config.yaml
intermediate_size: 448
norm_place: "pre"
parallel_block: false
lr_mult_qkv: 0.7
beta1: 0.95
warmup_steps: 382
max_seq_len: 256
doc_mask: false
train_tokens: 183800000
max_steps: 7590
dataset: "wikipedia_en"
MLP neurons of a small language model. Each row is named by its layer, matrix (down: output weights) and neuron, and shows model dimensions 32-159. Each number is 500 + 40 x the weight over its row's rms, rounded and kept within 0 to 999. Numbers have three digits each.
After each neuron's rows, "fires before" lists the tokens most often just after its 100 highest values on Wikipedia text that the model never trained on. A number after a token or word is its count.

L3.down427:515565534528556561528507546501507463541424498423494532566472512453530427514544496455452488504506473432456493492484498543489472548507494471420436509554532476433536464555475418491497519504507492501576539491442539513524496416501515517467517534505503449470526489397512560490505518530531586455484527466492584450438558409531501461517514542448533482451459471509477580540526410503551542501443
fires before: "ord" 55, "og" 8, "ent" 6, "over" 6

L6.down291:499454445495578505554514483488439471541540426537515528518498500431520528442509452511540465530511549483511506615537547446532506480601579543502538527501458473405496510526518409507456518492507467501454581565481497417437459507491572488499467558472552528466532425542423483431528521559488498521483520538471505558507525500437507489427435527410533496489490518453475497507488513563434558558485
fires before: "le" 23, "resent" 9, "ire" 6, "is" 5, "ly" 4, "est" 4

L3.down15:470453478546495483518514472533489473397549431545512472525524439520460438490504442440537456457546475507584518486508485434457565586457489555497505453512504468532478486506515521498493554553497474532479515579463435452531485559483508474554536494499494514462467501481547533467501467470575480469486494438504483519499557511489496471488412513449539488564602491526516531515559481447516499488491
fires before: " H" 16, " L" 13, " A" 11, " D" 9, " G" 8, " W" 8

L3.down236:498460510602529549465544518574454541430505503405510537525569491480490454512524505461543551527499529525486473477464513384502614445471474480493534507466461569650507454474454473445509522474507502487485491451599441538442546415535497421461452462503499526510484468498522539469506514496499465493530493539419467522452518473504477543558484487491528536497501550522472559490532546503427555472492
fires before: "bum" 20, "ong" 10, "-" 8, "tern" 7, "m" 5, "a" 5

L3.down102:441559544523562558599498469467577551495460543450476520509504505525498458470517509484527530513560566583447563558518497517535550523530392524466428535490540519461514489500559462428470511560502522495523423530521468514525555500437525516543532477429469515498464529456587571508487414450504529459530543536529517459482478473560388472549523454487464505482480439479476496439456459470499510514559
fires before: "ar" 14, "ic" 8, "ie" 8, "ampion" 8, "air" 7, "r" 7

L3.down155:591532508517524523466472519483494525445462505475528488472487444507591468485525476459519448443513446532520552521504506552470488497459472533499517554512513516536453503486501484518569492489509535573546565509463513506554563572481458492515506511579526527447455492478474532483465372537446492494528524523451478577419506476536477463516469432477487506493549459569493529514534488493468459495474
fires before: " the" 34, "t" 6, "hen" 6, " a" 5, " |" 4

L3.down75:488469478483562504438463558499484512503479573496497504546491509467504465486542525503546421449515561480523483450523494465491520520579459495518426527565486439534535430505532469484512493488489542450533515518542465469408541505511501396529522459442510473472503445428453567537475499509432512543540500488508516467510561386536516500499530558511529450537434442484474444519462525544469474511504
fires before: "st" 14, "y" 13, "ry" 8, "c" 7, "n" 7, "f" 6

L3.down404:466511511513606525501458517504560530494511508499472435548523528560455531434497519478525483493506458528556455567591482468434447448450442465532476473537553411531565449453541482467487493510489496485529486563582519485409514557512482464510497522504477497527449503525490493533503514550490542494552537539399545459530515418543476469485524451515479551438472467513504533511529517438462450534500
fires before: "al" 27, "ation" 14, "ic" 8, "ity" 7, "ay" 6

L3.down312:501429541496444531509466492419506492503475604509475439456463462487497486556578459475511494500476484497471482462534506524509447488478557481446506533545465464437460478551520452430485556506425498493426541469465480519551493441442474393479556495468511464478581456425472489495482517503506524497437504497481505552524453478502497497489489504480535474553476445514496518560547588543467453541566
fires before: "\n" 35, " " 22, "|" 11

L6.down259:477505549486421485522548540464529495491513551415499478470491514504474551503444465489522476463519485457515563477490486515471539437530562484558473543565465473478510508582484526436526555462538468539468557502486529414523494507472513512405486508478451536438508541498476463584465577486494516530389525485479581530446502468504458449542478517497470429479552552548457547484520444502480507543506
fires before: "\n" 67, " l" 6, " as" 6, " an" 5, " also" 4, " a" 4

L6.down21:576525466494480543549421506426547508509514396406612529532526475484479545464513565489472456558457560527537555516413473501523539524478509462448604532444472481474528502526497542481527482490504510514567501434461454479468453499556514450543528565420512442449446513491529520459523506519526520484522534464526539508500487540509514426572452495488427440510529516506481427454469523487467411460509
fires before: " of" 37, ":" 14, " |" 9, " and" 7

L6.down422:627480534504448502491453518450500487508515520430466464546504474559497458445550507586435500522561456531522513490535461538473514460432459527528482497556452544482452411483513572545487578558566459475566484506544480526463536487533483485513481447597527502560506511468451487477558486470507453486481492496531535528410496494500516449460547574435472553458470495420500496535574486526532497520501
fires before: "al" 21, "ity" 10, "es" 8, "ely" 8, "it" 7

L6.down145:517447386500460467484515535520534473569487539521550529549521456572493532464481533490563499539566487409485538480472455441474497482515546484568514430518551514489520492429498473461508463460467468454532544534523638472464494474548523436458486464487464497470445466469511578523475478519432535541518481538540528457517496478473482507517489486448426506512462521548511504571498493492516522518499
fires before: "t" 18, "ip" 9, "g" 8, "em" 8, "act" 8

L3.down82:559565534543494505513455540470487484452544456513451471484505456480499484513528517526533549480510522558426438543500467442548505507501540529470375415511454524552420483557428540428555591493495560492463540516478484475448585517497539557485459546473554493507513536499450497565504541562497497495462490467474460512487518552527455477469527533465463503532394492483503562516557520564518456522540
fires before: "ational" 21, "oc" 16, "ist" 12, "et" 9, "ative" 5

L6.down315:416486495526507564526458514513494509454511518497529455495555490517535521489456531478539544464521549497530591536507510489524450483543529434520495442441552516476486550546508414466539519442487498506475546505582444515466475548492474560473482444465489482427543496529431499496520443559514447543524483461466524536430438533456549493548434518475513537466513461481433440541407525548507465476487
fires before: "\n" 21, " and" 12, "f" 9, " of" 8, "s" 8

L3.down185:509487471455540515475520511544486522603450510562446481502468500526500455488462468517522468458525441494487548502515499442497525555489483547500433506563462524548564485479427532490533506493568488499483520491484497547497492572489483525573497493444441566498515388548456506510447467483450488468433488482403566490452497448508508497499383525457520504509499559431470444508462483508509474497557
fires before: "." 22, "," 15, "s" 11, "ed" 6, "s," 5, " of" 5

L6.down102:515477504504489490520534538512447586433514494509487450519470523486499478378443520463426517478427484497475541449486477541514388412521552500467466496509498445454496439520460501510500457485515490548531512481463475565513513521495542424525498441496469509412477518495484488494511555547559517530514560475544498508516437515465547526460529492534471473577530422484511461536555463461477516464491
fires before: "al" 25, "y" 7, "e" 6, " (" 5, " It" 4, "el" 4

L3.down430:545533514524467569545526506527505565479445526474524527529464531485488513445557493539484493453493405610513536522514495515579415469594431456506549472449483513499513553542523473551506496492462510438440514524439464431449517471516509482498500503565522557475500539411460437482484536555431501465509531472475484502491517541513479548526524493501440500534466525536516412483458513519491549472461
fires before: "N" 17, "4" 10, "E" 10, "2" 9, "0" 8

L6.down186:536462503430390506498499482553518429487442474549466473513526483562505489505494505551422484475441493537451577477461467445441561480590530526529506437492537543525509528449448538467513508533528565525464479500490483527493536472439527520505518472466494517518530552385520537494521526421500457515508587462542513516503467535512453517505535529447472507593442475496482513432509529460493547496406
fires before: "ut" 19, "v" 11, "i" 11, "ol" 9, "duc" 8

L6.down223:409426541421506511433513492460569532502414476508544480564594493493517417480503551501486487527485487508532576486499485513526489512450484445481536501489493534551417464471595461461469540557497525466476467554504528519443536446488560501483540514545452511450518491516551502456475489484497454473578507491468537553470439465475494504470490570538402552489450482492565514488488537522574445575472
fires before: "f" 18, "v" 12, "gr" 7, "am" 7, "du" 4, "duc" 4

L3.down182:496549536492543466440459548465510487444477524520588515453478542525439486568508542522454465413445464473508545517481457519472492527479479432531424507576528471507525532522589512479457550524548476520550538605514535516507495547509469418471445427582480550487502578501532500499478459496541497531489465585460555511442493447536488485507596509483482512476513486521478541427471480528402499477439
fires before: "le" 14, "al" 13, "ated" 10, "ry" 9, "il" 8, "ation" 7

L3.down367:516512541509527548551497508463526530474517509484544534495467531488503411497474412498539472469508475550559528537546517510457488501491479511490407503507478453558452497455430540531467472485483531508576555519523450566521538560569505453512444488539529460508493481511504509487504332538431501469589476487418516542400548499511495550497485419471426528467520487518507505517526450467491524450468
fires before: " the" 35, " |" 16, " a" 6, " n" 4

L6.down354:514522487550489473461432443551542541517442542444512454496537517509513501432494467461536461437529488468511531516561471540434483488487453517587517456518539527522475465491473456528489500564510522514505503499511581581456521534492417480458400502435525529483445538506495507452462468525482431453532455494514491508476479511527550525518554523511503570465415468473479451557510498461490548508446
fires before: "art" 18, "ry" 9, "ro" 8, "il" 6, "end" 6, "ect" 4

L6.down106:586473496407441503519485516485460473597506559497531542519538492568465479483449529451446436514501458447520583546443519546499483514495476516487535525435556476470529406455492515509493529481539550559511555540492564552453522509531443541555479426456522591528485527515482505521519528472504497501474541555532536439510506466522476398502438512448479501516417484448525499531535457432494444453467
fires before: "le" 19, "s" 16, "ect" 9, " of" 5, "ort" 4, "ic" 4